MLP neurons of a small language model. Each row is named by its layer, matrix (gate and up: input weights) and neuron, and shows model dimensions 80-207. Each number is 128 + 24 x the weight over its row's rms, rounded and kept within 0 to 255. Numbers have three digits each. A neuron's up and down rows have the sign that makes its largest values positive.
After each neuron's rows, "fires after" lists the tokens most often just before its 100 highest values on Wikipedia text that the model never trained on.

L5.gate1475:076144079096163129144132092109106069151122117118107144105150115067144093159091110109094144114116156133134091119116107136146144112180100135146121164120102173129130121137151161136124110121122136119125179110105100157165113142102131129113102112140099107130122083110096133149110098112099147140140124136141165115100098112116119123124122130133150126101099129115126182173148162105109129153150
L5.up1475:139134125084129110124160142123133166137149135110135154128098153155133092155158099126101106117148121127089119166118099108097121127101115114102139119161112107141145142147123084106150140129122116128115114073131066099141127080130119163120123125146157132084103164112128113103129162126145121152111130153096098118109068141121108134131119111141122169094150103128125144140137151131144136113125
fires after: " |", "|", " |\n"

L3.gate723:124121139051160088126154124123114141128139102108106139112126158138146171151120141112121097084139140157145109156095120119108163146117107149155103101080121100137137106133135123143174072107104182103110118117113112148160139093078113134128137129173117124139149143182143110121156129133101140101145127138128133082164097184123121114126114156123117140120118121130151097141161135097094088109116
L3.up723:109146138152133122127117131174132122129153128129118108134152128114128142149135112154131140097139121115122105180119134128127151131069109139118150098111141121115151141117112169143131138107125135122129106153107098116129159153131184132143145107154081176112127127124104108115143133138144102163147099148124177147101126154133158166117133163117087142167098100125165094150127172168101121162124
fires after: ",", "),", ";", "\","

L5.gate918:175124145093127091133151118114111167110129130084167127142162193164111160166102094105156119128163153131109123094146093122115085161173135142133130103103176144168141169133090135126143121109094143139143134115102057122144106114145133157116133131148141099158127131148145067129181102153141148134167117139115158152155116108093141168131092141124143147151151136148129079090119137125124088123176
L5.up918:181134122132104099138088127116139136106141184093125119120133079136157135103132140149114098157167174145143112151107125134088100131143102158087127151121114109128106124111121125150153133108133168119122132137084126078112135097115140110119141145145093154118082163157117154131123122137127083106128110134129115140115118122122134133097129108109105136087120125165123124119129130154086140142125
fires after: ",", "),", ";", ")", "\","

L5.gate1587:115126091147110127056147137138143128119136149121104181094150148121098122172115090112065103148140118146127150122158080134137097148132129153129117159151112072167123117134117098142154123127167118146091081125174113107102146103160102162122130136115130097127093109124079123107157097141121154115106117176119114119136133149107119110127173133135104130143120067124104101111105087156095125152127
L5.up1587:159148174114127139142095111132155144149105137162142120130052102165153119137115137132120102096135152091085124169125111140105144134112107134100139135114148140165119100130143098161121109160118152092149112106138140134164158079140161117103124170140105138150117133126132102115144140113134159160128079144094134136164137108147130133150152138108125157138120161106100120131143114108145106093128
fires after: " |", " ", "20", "–"

L5.gate900:120166152070151145119132141148111138150130110124148110132065104144143118080107118076094170110112073143142142134132095088136160153150109118156133126137096113117137165119130149171185088108132112122089158117174140093112113139120106107128094109136096158118140109111108120096167141120097136159125141149194116101133084097153116106130119086128112145145131101123138081130139139099126124139147
L5.up900:128121106111098127162126128121127098090119115133141101084122133120100109110110164112126129093102079117135115157115073098110151110128105162106122134113100092116108115131158127122164125095117164109099166152149088164138106157107110116101154134162121125072152141139167148119129124109139126150154135145134151116176140138143162090087126090159148124109140128165150141152152110122180138119132
fires after: "0", " |", "1", "2", " ", "3"

L3.gate747:155119167089122087133124129115158131127136131121169124113171105104154118123164088109078112144124127091109112127123109132061080101144128140095166124117112120102131112154133124149139135106141120116112123088113139131118149081132188108103139095166092139151079143155154156115137125131070114135127117160059098162081113140132136134122141172141119112098094142165125148105093125131123101139148
L3.up747:153192155151111121096140113127140117157116129115159116098110146141072146155100174150136121100114136143157131128102133149151170115160122146145109141111149123131118142127112130119122148080126136158140110191115180151095146143131120086133131141118116125122123108114103068176124101108127106150126122130145099105118095125095111149115129128103098092104176140118106149132149103122129085108151
fires after: "20", " the", " a"

L3.gate1124:094128096142124146135158105150168088171093068108143113140122114103105120138147045164111133134127107132144143129122094163149119126090142163167099153130122118122141140147085161161141102096182101153116105131082132132125113157143147164120094086142124102178138104143087143110140092156103111134125145144111101099090134121125128142154102148135149115108129135101181149124153115142148082146077
L3.up1124:124092130120131162079165067142128079120111097124146125179107173132147069129130092126146120136153111152133126133148124133137077121157113135130110156137102121105150097108159180139176157080126160179160151128119133144121120104126157148177083101143128115125120116081121108132101130121136106127071159139153155121141154094122137126132146132154123143147098127123126157163099152107088132163142
fires after: " the", " The", "The"

L5.gate481:163136148133128118142110101115121112138115167138094134112100125136143102093117149133092157142141121111135105108113130114148082157155091170101138143129152089119139120147154158111117145075113162099156155155105147120127124128092125158137179122174130154092143106159197126133136160153110129113152091171162106159120122099103109097097110186132115146080139129086154125138136077122134133098119
L5.up481:099156127167096139151122135094144141169094113121179121175156175136143129143097105112072172100128121096093166104093128109154141131117143145120144118119125183127095142101106143138115094125158111091142137155095116179155100138124129136165129121179103114095095164162135109130120141106071126142102082096101132159130105130151129124144078102094125105134113123089138134084097131129100072101146
fires after: ".", "20", ":", "|", " of"

L3.gate244:112132140145163175099136140135106178139149095159109126094105126148153086188117102081124092125096098124115083125120111171150099106124107140125087135140148108090138155130164162124135110152126100115132151092102136102116098100121110179133114117130182127177121097099138132110071099093142097114184095169128126127083145147112112127120157145158133137187109117122122144157128152146152124111086
L3.up244:102186173092129147135120147145109131118142154118157102151084105116078137103155166146068099099066138139133169121122132125170112103148094161150158121080071152090133149126150159145119125143080129161115135106150169158110107124130102073097119140125100143121170142139110161137191122110115111143119111151110124160155104140156151169179118105098120093165156103149129130096153126072142127127127
fires after: " to", " in"

L5.gate864:148087133139109128097128114248124112142087085133164149148146136134106113146147102141091103118114152135113118128129105144131114129142123155143139138134156159077096129132130167109131094081127136127098142156149098109171148116124158146128115134098122105112117064164111140118112114089155127136163117103149132123122095139103138125122148085105126149130141073093146115136124130129106136148142
L5.up864:138111132129076148137118159145130132159109122101168144108130106125139131069158162139116149117155116071121144090151155140152114118070102148171105085172113156101156097164096157128142154115117161113120135102121139143139136123121164155097106158152160117116122091126108117146125100141178129158112157103144130141127131131095100117119113104131128138127112137061159125119171120120102116135132
fires after: " |", "|", " ", " S"

L5.gate584:149129138128125136141103104097119124115127118122113117149173088118129138105140114106118086133124169143138093125128114098153137126150135098141118158133131144135133114159166098154136103171105152134118138116090160101086189091114090073117135146142151120080150111113102114125097099130145135116107103104142071160123125145115131182135159116133119193103122101142123166173153156154137147124148
L5.up584:059139133095138120162116110127143139105110152158123149116163159105148143156163150176115121140140152088121103164099102108133118117135092146134153116114118111135130103121115140139085106121138129160181095167186129154131126129129134119088156139082135116146040125172129139154126138110096143159172115098096145150131111146102168119137060121186120135147126128123114125123109122144094135137131
fires after: " ", "19", "20", "0"

L3.gate1584:131157111125107129140083129138121137115097151114091156136119107127128061174101187124104090105094105109138108091139125130119146127092079128154137148097125116104105145136145119107114153165119169143161141115103138130143150155173175103146168151174111143152121107132096126113142145101116097119102166075137139090155112181102124172120172113099120130124102117126136066105111149108107099111130
L3.up1584:125094118106148140143110191127124162169135158092108146169122166112128125093067150174096133070106121101142100139131142097134107106118145121159088118130091131133121156043108147131111117128157133144130101127172127152150101162100082134131117129133132131106101130148100197162166098094124109144157142138144120157177059139112131118159121123140110160078122112141134070119139099079115152129103
fires after: " ", " ("

L5.gate445:110135151054123118114074140117123113151083102078133168159136132139117113187113092112092116148112094128069122176147176121113095092103103127135106102104130115163163105136095162169190103157184121094144075107158122088076150112133117116164143141154119166140149096150082116129116116151123166093137143126158080130156121169100112104154180146061127096107127111154084118129140125090132132118121
L5.up445:094116135109111136116130175127131103145145160111114128132141114166146147167121131127102080111145131108159117162082058108113094115110133137067117160121087132097173140128077141150161096132111097131123135112132096126155145098123111104154143139159106115168119134121159129101102125140177133128137150117145136077131159128116138125129106130135133180163132157099154125162145144137067151116114
fires after: " |", "2", "3", "0", "1", "–"

L3.gate184:110147120107123145147146113150126107118125143156150139170174145099146106146124070086124148125180164145146117105086113099090126167141150120096120134101156164141126120153121118178124118127120105129177176124126136104123132139166158168150148104118111116132092066153148091075137137114125124118129105138156148134103136072124143143106107126114159122121077131157103136139092112171131128116148
L3.up184:095161140160097114098126108109156114148097169098138113099109147152146175125127129125111110129109128137162176107124121115146124095122117117121159136120141107133130129118151076133119106125127145135147143109137102140154090126136136128112124133097109154107170171114117133132133128092128128149100149103135116116133144138119156193097127142062094133112130109062127150165095142100100068117162
fires after: "20"

L3.gate647:088133173109095143072145150085139118135103108117143133140138185116098123126123144125118120101115119114124119151107127127107135093113161151127141136131132145117125099112138151149127100151131112077107125124116125153113113132144095119139137111150134130141138099124133153099168139077127088077122120135136115096169129109118122135149137088130120124108128100189057095105127139132185104120104
L3.up647:139101111104118115099112122142118073136151119134103167126133135142085133131135072142135111116146113101126082169166090166114109109062145114126146119125130114129111149155128152155122085111091140151106104175101114129117134109095150120164106150145161168124117079157115113114131126131164149169101094156160130113120097140110118135088107095093103170144108090142126151133149102138125119109113
fires after: " the", " to", " L", " in"

L3.gate1543:128128160119115073103141130138114109177142152104128127144112150166094141171095103098123085084087159168128148122108159161139094191144170127153106136121132122147135122120164073094110132159141111099085133139133087115095111152082136154131092117128151145104166152122134136138152123110171121115108101141089108109143101105140120136105144099092101151130112096151123078170139132100115104143118
L3.up1543:168075160151129167139095091103174109158139174105125133148080113155111129114129129103110122120101110120130122110162116158154129117137147136148151073082125140138134122180142094160137177153093135120127120137132167146103136113143146145145103115125150153138129118140103146099117168100150104149193165176163104119140138147150137162130108140099144098130140157162120116134122149172119150148134
fires after: " ", " |", "–"

L3.gate1651:140095106150098169135095125128109184110125175121147113175146128105118114056107147123145108139134090112142104111129133178134142121140141171134157121125104128131165118131113130151115091119146149122138115059134103132149150127131097117095092163175143151147153097150170124115167106113117098091141097091156118142128144145150134119131142125146131127113107145153104098083142149132132110135122
L3.up1651:136089153098120158101087107134133130126116134120112171095171146126103124148100130177109147157156111098127085092126162122133136154121131134104145115137137131090126161124120140114136134115116110119138140138136177127138141112134162093096125142116135152150117119137144173121106099109105165143122114116160121164137091112107134167141152121147149140123115129121125109133144086156183149161126
fires after: "19", "-", " is", "|", " a", ":"

L3.gate968:136130161109103107122123144092120162136127064148101129158107146121135094112101126139151131171112113110147150111119120119110131129080134124113128188121107145133136130106125153130104154075112128090134126080136095135088144135120117163183109119153131096161112118143157110170147134102118093144111092148088125146124125137155114095109148140108108123113108094092164168137154137132135130117112
L3.up968:125147124155108149155056159082132183105079146100123160140089122144123104144152162115116103092138162122103103112092104108164139116132118134135118117146111111131125152091168133131104115164102157146153150089130138135159120146118109072109115109155134125127162111108104131152174124119097090123121103153078135113128117111135155130157103129139130075116141147090118131103088105113106063093133
fires after: " in", " the", " to", " In"

L5.gate1353:132131151115089138112165101114149112088105099103106076116140149162084117103128119126105107101141147142154108159109127139113105111100165158153118121122121129190146154082097203166136131124134160098110126096129149114125118099116126101128126207142116129146099108166131138139163116112152100120123127149163156105125168127126150099124144123116147141133133130161146091144148142082113133089105
L5.up1353:121180132157102083127141134157099111113140100123132137154138152117129147140134115123151157107138157117139167156118131100115157113110134112115123140103088151146132194165136098153191116138118118128139082138129140119131150098122178178111152122042139108136149121118106097136134108112134111129097132088100126092124143208113138157101117167130108108142134139116140187176099143108096122113121
fires after: ",", " and", "\",", ";"

L5.gate155:091144116130139123124131150169128126145122133132128115162103118120126125171111133128121102171134159081166113122151174135099116123121164165091153119105124122146138115127156112127103163105119124161163087133139080126144141102152181145142135108140164143161152075102125104072167138111071121168109151075168141134128123099118122095091126164139075114134117097122117127152131136143126141133158
L5.up155:100128131134153127163132170135074183117143126085156134166121103107151117109193139135147118087141122148147082143102139109131145132141116168152123086113106130120116159132140114153106158152118134157148150105162118110155175142126134152130111116129155136142082149114101146131108108125145141114105133142107106135134103146117111139118107140110136141127142170162165161111178095112184142143103
fires after: ",", " is", " (", " was", " "

L5.gate1387:116113140121148129176100127142130129134154096132138163135120115094123103134126142087097118121128176152177112123129105141100093146156136138146147137125160132125131091168089140082123132175181152142155131141133116135156102091138134147138107142124150092112097122162127134151141105102128135146119087153083114144177091104135153159159152135133133131117096121107120124113102115116170139156157
L5.up1387:133108154144139126163106131175096150089147124134114150124165145114105134186147136098119139119109124076111116143134152084125100166139141144124098124112100111114161091088129100171106173110134123125140060141179134152145143155119136103090141102146104135132085141177124161148108147109133103137140138105118110142126096135135165131165138110141117163102123174069099092127133133161122103134105
fires after: ",", "19", " ", "–"

L5.gate838:098193111095139136102153149172128078126127109157096127104108096120135137129124142092088079086145118146137139151128120134168135132162092148114140170114058165137135096102118114133126145109128143171144141072119149155101143151105143104091112130108111128146141139130107148132164105123138135136128130123159109137088139111149143120090128100130126129132119090092125113158155107152102126138104
L5.up838:099136131165092103171105106138125108109137135115100161098132116097128150160131104133105113132110113144101124130126176169057128139117159180179172111124114142127125096107127129151133136173166190148127157150198104135127149110106107160107103131137113134126116094127117116179138109110108128140091133134163149121195087119121122141148133133152135147120130128159157159114088122134134117091134
fires after: " ", "1", "0", " |", "2"

L5.gate528:115148123144137109135139101153132139146092089106138119095127102119129114104068111120162104149111162103136092088114148080120142097129168150148131114139115136083163146145174102132134116148095114108147151089096119129116133136119149116117111156110081174083138053121119122092135119158117116115130141148144140133130142110092133080139143078133107108147151172120137133123124129100109099142113
L5.up528:108112153086141146127143135075131104149140190098169172152096135136146149152143103149097127099119082138146157160124103135145133139119096112102156142071124134138144128126111139108142243117104155107146153107145128144139144146124141120126110132105128094144135153127134122128082111108118134170134115099141110143145088110115112165141117144091128133125159098138111107125140143136142109135137
fires after: "|", " ("

L3.gate574:073125134115109189131192112155112131158092110104102103080150122117162144113129132101130153104108106132091109072104161157134137120081114137153108132111089139142102144151118119117095122103101130115121133091142110097106130096128084116146124136136112123148109123087146112149126078140173114163114154130148145092146121139142152139134150199121135132151100106146111106172161165160111102075124
L3.up574:110140151136133125088117113130121149116071126091135140137132136110085128089130049120104091137078092166104115121131174126110133108132136140133108088114118132116115119117172122176136131146143147100133151113124150157120145123132117148106117113136072107113178149148093163158135102123084109112115124163106136109139170145140140113130140109132122127117131127076123102145085146165090061124122
fires after: " to"

L5.gate921:126117162121084130104119084120148128128081110166135153149138123132079091093123112122121147124138132143180130149127140122088146099130168170160115139133116142100106167144130147120079100115141099154139118112146141151114138146112160142130154103117120120205134122163132087120126155116082102138133100145115117104123103093142160131145088139094158135122134173142159147111094137109085113123133
L5.up921:137134097140096115113128134140125136116113173125156140113131156142129140124145096112092102124186112140133146124121121092075144127143136112121075129105153075168101105144119146082131137139129159155128146104129154153146155122129118109108117117125157122136138115128114119120088094123131108130171124119118185146145086104140098165124155122114151167168149125125160135110130079143119153089104
fires after: ".", " the", " a", ".\n\n", "\n"

L3.gate860:120133141116148094126139120156090128166132169129124110174163134114133100089119122102120089081129083142164115136115088176084146100088154157128091122107124099127134107094103137148128104144103160098114150094167149122147119168088105113132125121167140161131134121164127119140158075090134139105145122159135127118097106114134129105148153122130172147105111146150146108114159122156095092109139
L3.up860:174093123123129163167090151093142108138171135161110137118122090115166144151136129132107133091122108110113127148110164140127184105124165129124092170144123116118145098102084104142106128133151137157098108135133153165158082107115123132076155120145112145161168114150122141116133151118118139079132174121129104123146115113120134155098097100180160086121174144103120130117168101145110138108064
fires after: "1", " (", "0", "2", " b", " "

L3.gate1507:082130150150148114135124119144112123176109124102148127154126150151156115136120108164173110114155134093150106130129138131117141102101152147111118119119141145116102155135146118108144147085151137127106170127151122150165158117061124181128135130135125144134162108139166159099109122116132076144117117103138137141104108119138095106122127136137105113179122121130153115097110159108130096088102
L3.up1507:163137120140124133101144151111082143137150145148134125155099166147107154093137152108094122077121127127113146163136132095140112192151156100139154123141090121111118167115135122133153136110105127122142148092140145169112099132146122133118124116112143109114133126111119193134159161095154139103122129126155151141143100152131155118126142129092115145172148158127125090136177156116126163109104
fires after: ",", " as", " ", " was", " (", " /"

L3.gate1489:127135141069112143103139091140125093083130119129121122111138131129107125095123105095138157113120141128158137167067135108092193080127067142127119131098089121154130097163116150150110089148091112112111159111144097134130094102111151147143153123140089126071098119132132139136130096138117138117150167139121106142132132126128157161116136137152125135121128136107135129125128132134089094119127
L3.up1489:144136114122145080151108139134130168095148111134083101097166098141175142125129111090115117134146126125125121140113143125112122171090126115149133135146152094139183117116107133134101134126114104129141124115183100133091110081102150120095159077120107128127144124132196122120123119181129123159152122080106132109141131132110151134092133139121150151128161135136123160188143113136098139162110
fires after: " |", "."

L5.gate426:138155120138108140136103113162149079147093097117143136172152194136157111114123115119090125111156129070156161139151097109125150132131153211167095122121153082113131101124171144131118137120153135181117101160158132132148128161132139099155114121165140084129100114162138170122163157102109146117083113138157146147128106140104110130150108096115135131149143108111157079136111090157108100106123
L5.up426:158134118156158145078094113174133094165142143103123161099114117117124123110143103138161111105137140150121108103160096126114119134118158108126131168131082104166108133118177162121152143140169143159145076107166099097137112119149099148113091112154166131126132171097071136173126103106138144126145089132132113144138055141092126184111157146138140146147102134068137140165191129128142111159123
fires after: " the", " The", "The", "oy"

L3.gate653:128140115163139131128156129149086125131125110137107118117139115122118153141159073126148115113093109135120063107136128218113130111126149197121123141119137128093131120068160141130126112129108134092120138151113142120103148138139148155134131152160145125144098108079080121101122113100145135094147148160119139091094124141137107085158167125181129142117124100154096117153149141123125129114110
L3.up653:138146123119187094108113104187136128132111134144137145123125106076159100123159106176149141102142110126128127104084201119077133101126128109150111121130166119111100123132125176139132158102147110130147138113141142137152106152119176112099106088125115181154120124157146137109101113049113140121107121101175150126123115132136131140126178113098122146140115093103150161141061090131134100069138
fires after: " and", " to"

L3.gate1414:133138117106138097126106075122107117128109107123142173112157104098111159095135147117120118136104155119182134135123119121145110132109062148108108109126132112144130117130115143127145120140102137113166161125115168110137171135137168137131155148125173148120152109106088099144138116133127115120134121163083102139139116126155107128122135120161100120116125130094167123113130124159096147082157
L3.up1414:127127137142085133109149157136240112103104097163136123080141134118129142134118078127162156123149155120158100123159132139106152087153109133124097145155157126098134126115156155104081153142108121160082124138120083092106124152174132084163101113097138101155068108121090094117122133158149148165101152136162120144139131123141126174155135113145141102106151109142127186165136107162107088109115
fires after: " the", "'s", " The", "The", " town"

L5.gate1116:085151110098130077118103121122134122142137162106153103127137103157063119137097082081098132129131139166164158138119116137131139128128098158165119175103144119163151111172122169130144060109132159116122169098106121132134125120130109112150118102145125126108163131124137102147156066095110156145130094117121130128126116115147135130118150119130106128168150152135132165146128144109167157113107
L5.up1116:136138132160137142140163124139120096137135079127136170096109104135119108138114098168183123110128117143085136138100155158133108132115140159102120158093117142119166104146115099107168132193155132133081139101101191108117139075135111147098102157086135115156108105101152102101135138121164113140116119120126103105124096117121150141113156134163139100141183156179138153148101116141097140140138
fires after: " as", ".", "|", " |", " \""

L3.gate1305:137154129109117117146152105152148172132120137110107133156166154132102135132151084096127149108128099113155105128147146172135128143125100148117099138085141119150121147142179146173098127118121110115113128142131083119115159153164089146131155104150129131165075113112130128140153107096125106136115161165113157143156113146156132142151154161125154125108124096143080168129137143154136090122129
L3.up1305:097173085077158151122127106199121137161113163099107143129131119183120123127155087141136144093094107102145072136154130126145140155123098126157130122131158152127134154128136149147098116095139126122126116114079118119160122139120113147128144148113163167135102115164130088118123112132101109136109116157111126150118081149129136145120122161147122143150092131143086124133152178128160093119120
fires after: " and", " the", " that", " to", " an", " at"

L5.gate1715:148140200095127105145150122135135133130129111156122112129123137130109114180111112111167124136127128103160125157159130089120108122132146131116106136108134119146121107179128159091148080101151174160106148154107166112096154100117138137157179145152137111155134086167108109168132119076130112110135141168151115116141120121116127154158168118117135100149095100134177083137133138157171159141106
L5.up1715:137137085092102117110111122120141124129111141106174149101148137154096145125160116117139092117144100146099204105106147128137171177084114117151133153074098096110137143149134060115152124123110132122138109108135093137141155110132127105106101133095096099153113155108123153130169138137104135143094166129073079092091070091132141123144112172107115127124157099157158156064148071113098149104176
fires after: " were", ",", ".", " was", "20", "19"

L3.gate294:051133180120094166135175113125077108110105151089105110132147078187068114187109076110105063129096133162095114125130114155113130109133125134125113118128114103127146133149162116124132128117098125134110103035128141079111140080132133100140094132104108144099124126133125143084099057147127119107158134123177130148176125146134106117155164143149127145111119158114098123131117092121106125136177
L3.up294:163108106118117157119158132115132148141151123151115132140138121118119166161182110141138091135122090117114157199142182127110079082112161116114112100115150142131146160130152123114141143171111110127093141111087120140110115134135174095131078115150142107093104139137132096133116144175134142086080130124113115119145094116148133138138074147159095117117146111155113086109150131149116117162137
fires after: " |", "–", " named", " to"

L5.gate184:121112123125106117116153080138159118118146139091099153141140114119103119137132110145103109141160094162166145134134134124136131110130116147183085119138106117128159168152140129177104121144169144125153092126131128085070130146148101144127142104130121136121099110129103105158115125105132115139085128110120120079111098065125122129120099151102129167158121125127135129103114101123104128113132
L5.up184:121110132127113124153145111079113107115129172189158163105137135159103147140138099187129117115122120151154172121098117121110126132082126131120100144124144131144146119129147155146119125126134151169124140117097143137095145123139129083188120122126128081095112140145063097161083075109102178131115128131137111124123109144130090118145136101110107144109143092119103092163105130138143156104174
fires after: ".", ",", ".\n\n", " that"

L5.gate34:116123108080156133129130172091139102115120129106128129097178144120121152108110112091121120141117117140124158112160151152101100147121123145138104159140137088111159104136141163158160116088151161171128175138139101108155146111163129117195172129105143083151104104127127118145127130147110086092115105173147133129107157108141103159158106160075111115120124099147135083106107117108140140164176
L5.up34:138096099159152168111103127131095144174153131115118114151095129128120107093182181117113105121156111128130134060116116135151092115094141146125113126116167086066124126118108086107162129110116134110117106127139103132099112129103103154086132102200134100166149153078141110118136139102111131152139079130154126163135119126125132077129094151129151130124122139143115086131146119134128116154124
fires after: " the", " The", " this"

L3.gate730:137162144084136138099096078108148091135144133107142128141141146108141090157121090125163122143107187092098111099092128140145094103093113083136136125106116124098091110112110119116177135140117086146117122129090141089107132138137158129127104069142097122156145141138107106080158103132124149125158100099146145162079142139087141112104114164100149093082118118126108110122142125157100103104108
L3.up730:116145093116113162109096160162095151101127172187150146145113139133145122111155140078101140124128150100093130149147147068130141137124096134145151130136108127109131131123123096109126117147122111167146148108139141139121122151075152134141083122080141148151130123149110151146108132128120171126170154097139108132157138150134145129129120128164126107106115179094112178149116125126114135128120
fires after: " |", ";", "===", "20"

L3.gate562:141128135128100150126082095139104127110175154104107145212131118139105081115079104161122100115123114126111145164143148112148124191143115127119173149123131171172157124120156156153121157108167109115127154095140097134136136162126095100116104137092150149180159104133181154160123155128133119149105138101114101124114105105103093133124164135096115174157092113144097116144174098133149117151119
L3.up562:111166119142102143096086102120131101111060138125140156104158151111128146124122149139122115073140103133118105142109104117126081085096142199145157101123121144111115079173133127143107122132100147124124152136109206159103180124102152109110135113125105178128103103113134099102118095123148136104116151085162131110139132165140146147145091123121095100159141142122107110120134156158128110113115
fires after: " |", " /", "-"

L3.gate22:147119114087120125118118081136122090121136170099152181130134155194152101129165108118132127075168144157131111131103142092100125109105086117132176103121142139081101136127135096097141114132132191130147145072133116172169146136079140087099095138140158116107127138117080145122124095163127149132140115120132134113172152143125125167123113067091128125133137141125097159112140133147099048144132
L3.up22:159124172106105104117170133124132156113148131116162108092145135111174146133154115107155140138116143106092155150123102101138108127144119110099117109141103129154149121068098086119117120179128157078116113075121148120151101118127165128136092107110161192080155150136092118110151140150144169117168110132084134120103148157105112158163085104095113100084158140092122139120074159145119126148164
fires after: " |\n", "-", " |"

L3.gate555:074137160134110128108122134191100168142130116135059129156115146094135112138128143097121145117135118102111128112149162119113107111160159085117080131112167162119111140149126091140132132124092160148157126130149144138154136139116083142130096130109123142120134057147124114126112104106125109143081105141140108120112110081098133179180115075141118143165151118130130082110147136145147163135112
L3.up555:119113161117107105131155120125134120104159180122155190178136129118121153116116157149094124080132149139158139138164187091137080162096096151166119114106081156086117147115106143178098107140144147167122146120138153115121119164113108144082135149105116146107054128132128140168124138118139178094138174129135138145174125156085113154151125121135151145150118110136147143132172134105120142137087
fires after: " (", " ", "–", " Department", " |"

L3.gate160:096163130123144166120068110152115155092151109130133122139073159094129172121121128115124097108142154103134102113137144129118098121145109156164168157116133143154149113115123144126129080153078141121151125122120157117146157148105171142129147137106127113114185135142146106108117094116130158083116162121147116113125123154097161122099119093119105146152140144126121159152118121145163091125118
L3.up160:137111132129125130114120176136121108135081162095122152140121153143124099134104165129115182128114124142081084158119126124185096135114127127145131068127129138164113136127135166124139100140089114226143142128196145159119139127119158177123146135113137121182148099114155140123135132155136152139160127104115098092145131128141145126141165105151129119133117114138100130095188117145131176122120
fires after: " ", "0", "1", "2", "00"

L5.gate564:136128096140125082096088133150131116098142185107104122151081108107114122111103112075110124114120129173140152097096127158121165174167095130176139156105077124135124114151142115136123141177114153111162101078145128121123124141096142107139165117142125135149104123135131112142135112138133140127108191179145111126186112109116151115151115126127130100142127115112155122114174120106119109104128
L5.up564:107129161144137148139129141132135120189150145160132165157129089121146122118095150164116114174118141118109129131085153143156132103108109155159064142103166130134129121095120122140100115135136133115130156132119148174138166132137171104144111131142119129126146118099144121160124106114129143128103110103128094151154148143163159155140174121134155151189132134162107113136111105144190181119110
fires after: " |", " ", "-", " N", " \""

L5.gate1550:107111103095146084099156121165126130153110154142180135109143115148145135108111116106120136137132117111167133131109108080135110093126150157175119188114138140133099121134111120114161135144108094115128112124163150122138169114093129112137154115136137108124142132138143158116121096103139147125123131142140101156163164151107123091138159104139127092131125104098142147099114124132117107118095
L5.up1550:146113122106143156150093094123194109144126107105154156153128099128106136184090139110102107108164102131111097088114153121173164104100140158109106124165129132120156097141153145156081129137166170142116154126132145079120144152121155110156081129126134140111110154139111122115093114102130123097101097148147140163083136073142147195183136120136152122130083103117155117132124109167083142129115
fires after: " the", " The", "oy"

L5.gate1444:142127082110099089132125140098077092160117134109176160108153180120146114162109110139110124139120126103137139144171096088108111112113154137116114134136147119089151180141140151152164133109172140144152086161151129165084129167144127123116126109123116096160153094080110101135129118119152077113123078137126090154121154141134126142109103119166144122137131110143125146133138125143142117158126
L5.up1444:126176111098111095102126125119079085113113135139139149158141127110143154151133112166118137129182118098150154125138129123134151150154129118124089158104119072125113165127156148114118143117127144171119121138132117132132168158136082081149148116132138098089139125132105101158122084152151143105143098124112113135182079120142129141135134151145144132136145109128097106116124106122166136137161
fires after: " The", " the", "The"